config = dict(
    n_kv_head=1,
    head_dim=64,
    norm='layernorm',
    norm_place='pre',
    bias='all',
    init_std_o=0.0,
    optimizer='adamw',
    lr_mult_qkv=0.4,
    beta2=0.95,
    schedule='wsd',
    batch_tokens=[32768, 65536, 131072],
    seq_len=1024,
    doc_mask=False,
    train_tokens=629700000,
    steps=8625,
)
MLP neurons of a small language model. Each row is named by its layer, matrix (up: input weights; down: output weights) and neuron, and shows model dimensions 96-191. Each number is 500 + 40 x the weight over its row's rms, rounded and kept within 0 to 999. Numbers have three digits each.
After each neuron's rows, "fires after" lists the tokens most often just before its 100 highest values on Wikipedia text that the model never trained on.

L11.up172:461535489513473476483538458588518500473505521607499446487525488607480460511568589491517559443504501464575534477443503531476535478545542501526434441523532417412476509502502476527521507487509456465509525489449485476434527535490493449510540536443437481532409527523525478548402491511488531532
L11.down172:421532416449450494493537511450471546519502495503441567519540567575468497513468505527523584511461514397499519517484528525513488529467502553446476507482558482526476465500495505496442583452553487441440534471497470551452482474522459511553572526504479518489462558562497492510494559513552520486
fires after: "the ", "United ", "a ", "The ", "of "

L12.up601:474535451481603532491450544459474558488458447492521490400429471542445493440541514550520480417588504496485510525453538489499500455452489496507507510530576522525499487504536499493501525442408454554500481439469561456498546533487442481509525522404473478478498503432513497498485499523491502490
L12.down601:482510505535588566497505507479570380534514525548463476501567483404485431528506390529539518440482485494486513424481508518518491498581529593517552475503446487441545463490472591553539452484487512489546511392473495511488526436521418504515503466456525519516451568493461459512458507526541518504
fires after: "w", "Ch", "Be", "L", "X", "H"

L7.up461:486465536524481520483487559451509560495449612500506503454506518499444485497486499439553518453569497549522513468463485485537598508542501430494512432513563511448510549432504484602492479525454541484456505489475454483514478598489505496369544593543456453462444508459453481569400493479482565558
L7.down461:509483484535470499456543456555493480503456481522518480492513461519480549524511523493489442486541467505484523517512574496502507495525488536537457523490518521497476502465479533468472486502440477550516525506502546501499513460877500528527472481519502498452529466524497465437496514511448481495
fires after: ".", ".\"", "s", "es", "\"."

L9.up492:531498504493526492493537494482476496419560525457505479491501463516524451511517515424536497442522570520465526478520466501536589495475523457548519449468548526531533542515550464463556506507475423523424530490481512490552517566452492492479532540480518484438433518420548478586481548485489531418
L9.down492:576491578555483500461510499531550437490599513496485578455495495437514470542455538501487505438468535418573465518536416462574486518482542441471551479538542524495520477544572488487516533501575541502507490528450465522569431492416470482496529475518501453476449422448509521575441487533486538522
fires after: "the ", "The ", "tion"

L6.up262:499518462452512504410459527624493471503492520425503462464524469528521459457480485458606452448479487558548515515506455540480499477486512499559526515459576482538525552427480443537467491496479472475506580445504480544474491541473558481504569558383471527479458535504580472492488534492476499470
L6.down262:569531479507492431419509446562542405466555548509473494532533515535485559498455464533461511536535518480489464528444532496518481470446586457440508509526493459529491538512512442539524473486517581493485461480478483456557480509450480473471549560514521487491485546525552492442540550424562505582
fires after: "S", "G", "F", "R", "C", "Par"

L16.up94:562477498510466527550457514507500531447516524532473496510480523495507444511436505464500465504496502551497505583530532519533529481542494535488529541538486528509498542438539565489536483535495466526509515531460457477506538613457498469581499612540543420473431592508526506492537529459463561463
L16.down94:509458438493545583501576441579472559523524512536546490468562529543542486523494489533470540538513475574494485559479513527471552482430446468464560428530496401445504534486431471504522565492500490491497565456496513463482567429609500567469472500491465512498496474453433422558560517523537505551
fires after: "on ", "| ", "On ", "– "

L13.up38:516583504499557532444469523507455513484477505541561503469504484488499383503451594520602470509478482495518476536479444534421497436414511474554502488512484529504529498417520506486513504504442516489431470505524573462578494499479400464504497513434506496545501549494490483559507463488431492556
L13.down38:499441462509554477466531435450484468463546506472494487552519523442448537482503441436517461484497550477430493479527487460483585558549483505519508554579563514492505429488548436472571522543467513458511496460501501540466522570420512483515587561451411551509429546457497527516494487531510501485
fires after: "Ch", "Gu", "L", "ch", "ish", "er"

L18.up548:542472450492498490507510478463457459521428482469516500482423441539405502494518400362501523546500564512498512615452503515503476437492478498513551556585521462452528524504547527495539464500462539477511460539501492445494482520537530492561562513466479462519490430501534492515474496581503570485
L18.down548:513450472492520503515461504488488474503495494508533426572577509496458511526556516486431507468437473481505484529508425506472538452481489485517482490448468443475444488510526522530515526473514457542510450482491547516541445450186435512494534494537499478488527527547572530478515446497534487484
fires after: "|", "|---|---|---|---|---|---|", "Th", "|---|---|---|---|---|"

L7.up620:464514491545502505499519529515489497497474551517492491449482497489506460477539497443496505502580622487482535477543466509560491515503540437509509418502602481501523532459508499557453484515500539501514541486414457489544511503496462475488485557541500461541470519457552486530500534572529530562
L7.down620:543506469536501494470537511502488526520487516436503520458504474432513527505476461501488500508459412496413535498465549494483502525506500503539544560482472515473518442513480493501516509465465495520508475550488496517495526406711487541530490514586443464419511505586513497478487481430500509534
fires after: ".", ".\"", "\".", "\""

L15.up94:537508532505600585478485503523531515436495479525476506505449487539508523556478520498535489533509475459477497511503483508458534427524568512532486493528496512500490512533476582557493544568418354548441535432488435487438541503498544506484524469448424491539414487554549493537489490492488499478
L15.down94:474484521500487537510439456480468509469506542534532477518465465432511520484503517554506466480502528500538479473511520518554601491545478486437528593482528550503482485486470501482509531544483543504477529473510511546524490448494503502433460487601567560441485541529520524450487507489547406509
fires after: "is ", ", ", ") ", "hard", "was ", "="

L12.up249:537492501479491471517534469514486499475465517536529514512522417561461442502540551497603508457494529548477509473481527526488494441490553514519498514483506478568435487521541464557500524564455461565510523514452447491478594468442501543453538611483432484503457540479467483528441479523500537486
L12.down249:567495510457542482520501524469613502490539544520551426481471465454528468501526539506450505495556453477479498494512542518452467456546576545494523545546501401485485500505475448403559510466540502510455487480504476499525441451561496531468500515494473502584502587482535461449515491481533476562
fires after: ", ", "| ", "and ", "(", "were "

L19.up701:475540468534530500481480425560449489451493536474488409489468501447512416528431458540497480499497508472428489580520507532538563554499479410502473490486515474512490499440479460485560485557506536447516471526481472445470519615519553482464521517480462546488422556506458471488457494479518512534
L19.down701:521480491500522466511513555502566464518542504545499561472561492522524503510525517488590507533496496516526507501511486489444452495508537547512515495465504487501492489547507482468529503498509511504471501539487520499460443480100494491510505496531475472548492523528536506496555494542524499500
fires after: "|", "|---|---|---|---|---|---|", "|---|---|---|", "tion"

L18.up659:517407475524482495489533473494354573473465512506531542512464439478461515472483533467509516448484498529422506518438457554517525544597533491550547542538476509556481534507499494468422518463426485497508526533458509478499489488455469487549447525547386481496484486544467517514425481485474506576
L18.down659:507410495481546542555488540494507514511492531531513546469496479510438486490579529464497485419542534479485467455519520438422423473557497599513498428498491542466480520467492560565493430444467482565520492478497503457479468541673486506461457480531487515485509569581485482516529476536458425548
fires after: "| ", ",", ", ", "–", "the "

L18.up299:466570474470452489500494488530513503479510513496569516491465479514562399433499513458524522485563499480518534411408473453489474473478505525500456574484502501529484512566563446476489534545524443517578498489489571449466498486485463468499530524515396461501525502594537423492437496490484468492
L18.down299:474466437505557548480471478492457509450452558525443522522524508452448610559512491551505472488484517557456525615577499529467525501500511473497537435456486511472508467434468586542511515539460576487472500521553423525477474479475565499495490510494573517567446565436459542469578481483538561468
fires after: "| ", "the ", "a ", "2", "1", ","

L11.up446:446474435532521452512537510508450500464492523462531556511496461550426537491535575521501394474545510460503528507542552537490495498510496471515526480561461512491447509510525503447547430555422538469507483504554528498474534487438492489538515502508482487510507495538505410520486431496443493480
L11.down446:540459560475542466529485489516544422489420475416554471523513501478518490536557506493461494523547453474533523521501498481490440510454503483478513489507507473486494577469501518523614494462526474509541496557536504483572504454480433521480479465538497507472451517542497429482468457498549522484
fires after: "1", "21", "20", "0", "18"

L6.up479:465482472455494507508521471495452525504456604554504470475485548578473520474528532477553504493489540490519451575394542494563565487511483529497503488543570472563555513516566388461575465520502476519444564510448505535460531464489551514520557516438470516420495487433479436499506512479539510496
L6.down479:502481497511437453517498534427506510524457521508540493529501543447462516425506516512496524526526495462509508468457510500502444600527410474455461547459470467506507547473498541515454528474446541488512442496522481489469457477491474528566580474570604434513481488521513533450432462566496420512
fires after: "the ", "The ", "to ", ", ", "his "

L16.up629:485476529507471459513464513476498524468539492546477520452522429505478520515521511497488474537449529490450449555475557450484526496490532390585517468556553446574531591530533465449483484549506562481469613500541537538491518520498478511550519526519442504509451403538557490540526504518461526520
L16.down629:516482439513463507442514495482556429493579466454505488462448512489481479559462510532444542475516488522493516506556512487472513549490464569471516452525528449461492450453500525452493443486457503414530557537511492563478400432685476569485494487466589443483508514507464599481524494428526526474
fires after: "| ", "202", "."

L18.up24:484530541479527474512539570477477524609490518466474466425522524571559493496583444500528479516499493485547522534426545494486531544509559464547531432435527497436524571496546487550458480495479518451466570491485540471530451519485507513442479430423429438486506490586522410502435523448467536493
L18.down24:495530573490418507522504515461503420486453492478507450541446485478562548584404476581454494496476487532444539511575516508482528562471518478418496517508474529522536539528487448486471491529562516508470475498456479583474571488594448553475550440448473498541534485443508553525545479470544521538
fires after: "the ", "\n", "The ", "| ", "s "

L12.up657:530424493452480546471529456503477529512551503625544480461473498568444498577506558453541484525579518526493480516459572467530483417452469523557492422517556505532472525489477438550546423497478451510454474476548480440467520462510552418523512496500453522526422538517496528451478565454475527471
L12.down657:498477457558526529535505503467523489490555549475421534518535485474540499545538459558501459531460417474532441474532451487496510532482463427563458541480418548495461498511494514487506594495506548427474507445510549483471494496461506527529492495536567457470550558522483522574524486561553494507
fires after: "was ", "is ", "he ", "be ", "It ", "were "

L9.up209:503455516451521526471431535551512492498515572505476400446476538499502502424510500488522519534539489510471447494502451556500494437598510453536514506511508476472489548401519482524477503479443497484530570490484489496497487459523546452501475522458535458460497564526573474469470511536397596575
L9.down209:442492424477415507465502514473489490474533546504499515550542514529501514560417522541484498513428504438493444484464555444464475456512505483502465432493520502567500557485497471537558522449426507522539549452458461469528552495492498485531444523496540487580440453514493461526524506504538500502
fires after: "R", "G", "J", "Gr", "r", "Mah"

L7.up182:507510417531512482472470525548496506505471529468496499447476513609523468399583491467440531535501627495490515523476438512512511495560516447500524535524565476526489540470526484525481502527434410555487515422470509523401504520495530576509554467490468468443477491425522460559425497491491522483
L7.down182:466427571522457480541485486487477545483570511525543544520501586412539483451539549490518488472450471482560437491460468491518502505484553414455445521466487569484509506478530548460486531478513498532544430495503500506524456524453534536506584476575533460497519533526524616509416514522536509494
fires after: "the ", "The "

L9.up457:490473524432584556460445549563540492494498512470523488522543497509522553466550500473488442510521491551475569510544529477478521514486546513545582562505526456531523512404520507457528510453443502529456527484510529482525543585500519475454544526486512434422543525438520517550508478463458499506
L9.down457:493506542461506507533411503501541444482467510514463503458539523609461513529565469540434477511467493472479446508462511493497550441485504437449490526567537497486513519577488481509532568466494540571503514451534479455487461573468511483514409473524489523619509438571483541506550498540485412479
fires after: "F", "S", "St", "W", "Bl", "Sh"

L16.up357:463454525554554543530513445514458502517458541523467445477527478500501491429524531502533543452535532502541443482484483465535548496522542538575518502546529471514495531510508458527490513548514482484437546434457468440507558571407507516436617595492458498488413516515492416583481552502439503470
L16.down357:536416475508482536517578449490534509500486556540551501594489575479556417498489523493476504500509541465537422473554470410503548566465509502490567463522485461502498485495539469494478517460498581441543457492457519458539463484528445512432490540568504520447475505513521478455524555453467498533
fires after: "the ", "s ", ",", "and ", "late ", "-"

L6.up567:496591420507466497495517505540455532436501511538546456467490536565497498481474536444529509404486508551544527582546520465548474509461485490554424484483497501522499509522523508539438520529465503463499500477458544556454517483490500462525521519444397438452544538479557483510392522454480489556
L6.down567:547539490449490541440531474527479454528466546547503484437530513512543521502564453452552586445498469469515431547498465454462492520548552592451469452507419412538498494565442484474555461476480558479428446515520492500519447480522532518486475435483589453548472472533530501532480491551550488473
fires after: "1", "2", "D", "Qu", "d", "3"

L6.up423:486550494467507502538511525545491608469516507473475519485479534535445483491531566434560474547504504521476462588522566489537575481478471501578499421573478533501580530509481476554475476553541485551468566508404505510454470587417513485467504583460510491513476531505475515473525459449487560534
L6.down423:544521501488525511491498559482454510456492459508571489522487468425511435521447551501413541446504502569513536524423432560502461461568498566438421540472467498436583556514515509506470563526447522551424542459530470490557545483485558560569490483589514526464460485478507484476492493530549519486
fires after: "in ", ", ", "In ", "3", "On ", "on "

L12.up242:487478475434520536524485561585537498464420526498468458471517477506523423425489525504494500545483542529548538481472479532410542509621568481480458457500519526466451498544512488475458494473511523481456606503471576491455479583505483500487532566505405526519441540485524456588542458503485517419
L12.down242:571506531522479483436508457475533459555512505494480523548496596495489519546452583480448432526515463471492474438475430498494471485497460478525568478480480500483463426485475536506554504515497541453416515512545482537538449416525402457564508429520522572516450556565459443501474555568566569537
fires after: "the ", "and ", ", ", "United "

L18.up370:491500531480512543551497470444425455478467485514494494484496448536458563466495518539517553502491473495488471521504523465525519478444533435559532551515503437475473534458532463510518475499500418531466619485513469465600526518500446551582447527466404523565433495504508511453491505605504523519
L18.down370:512526529506528473495494506571533475453481554454544498467467468509539517482517537465485472449489536520504462506484382556446465498536537587493491484516489544531516463476487495549467461561477505422527395457474534581527418481506506483528519412543551436494509479512474548483479464475507528536
fires after: "| ", " ", ","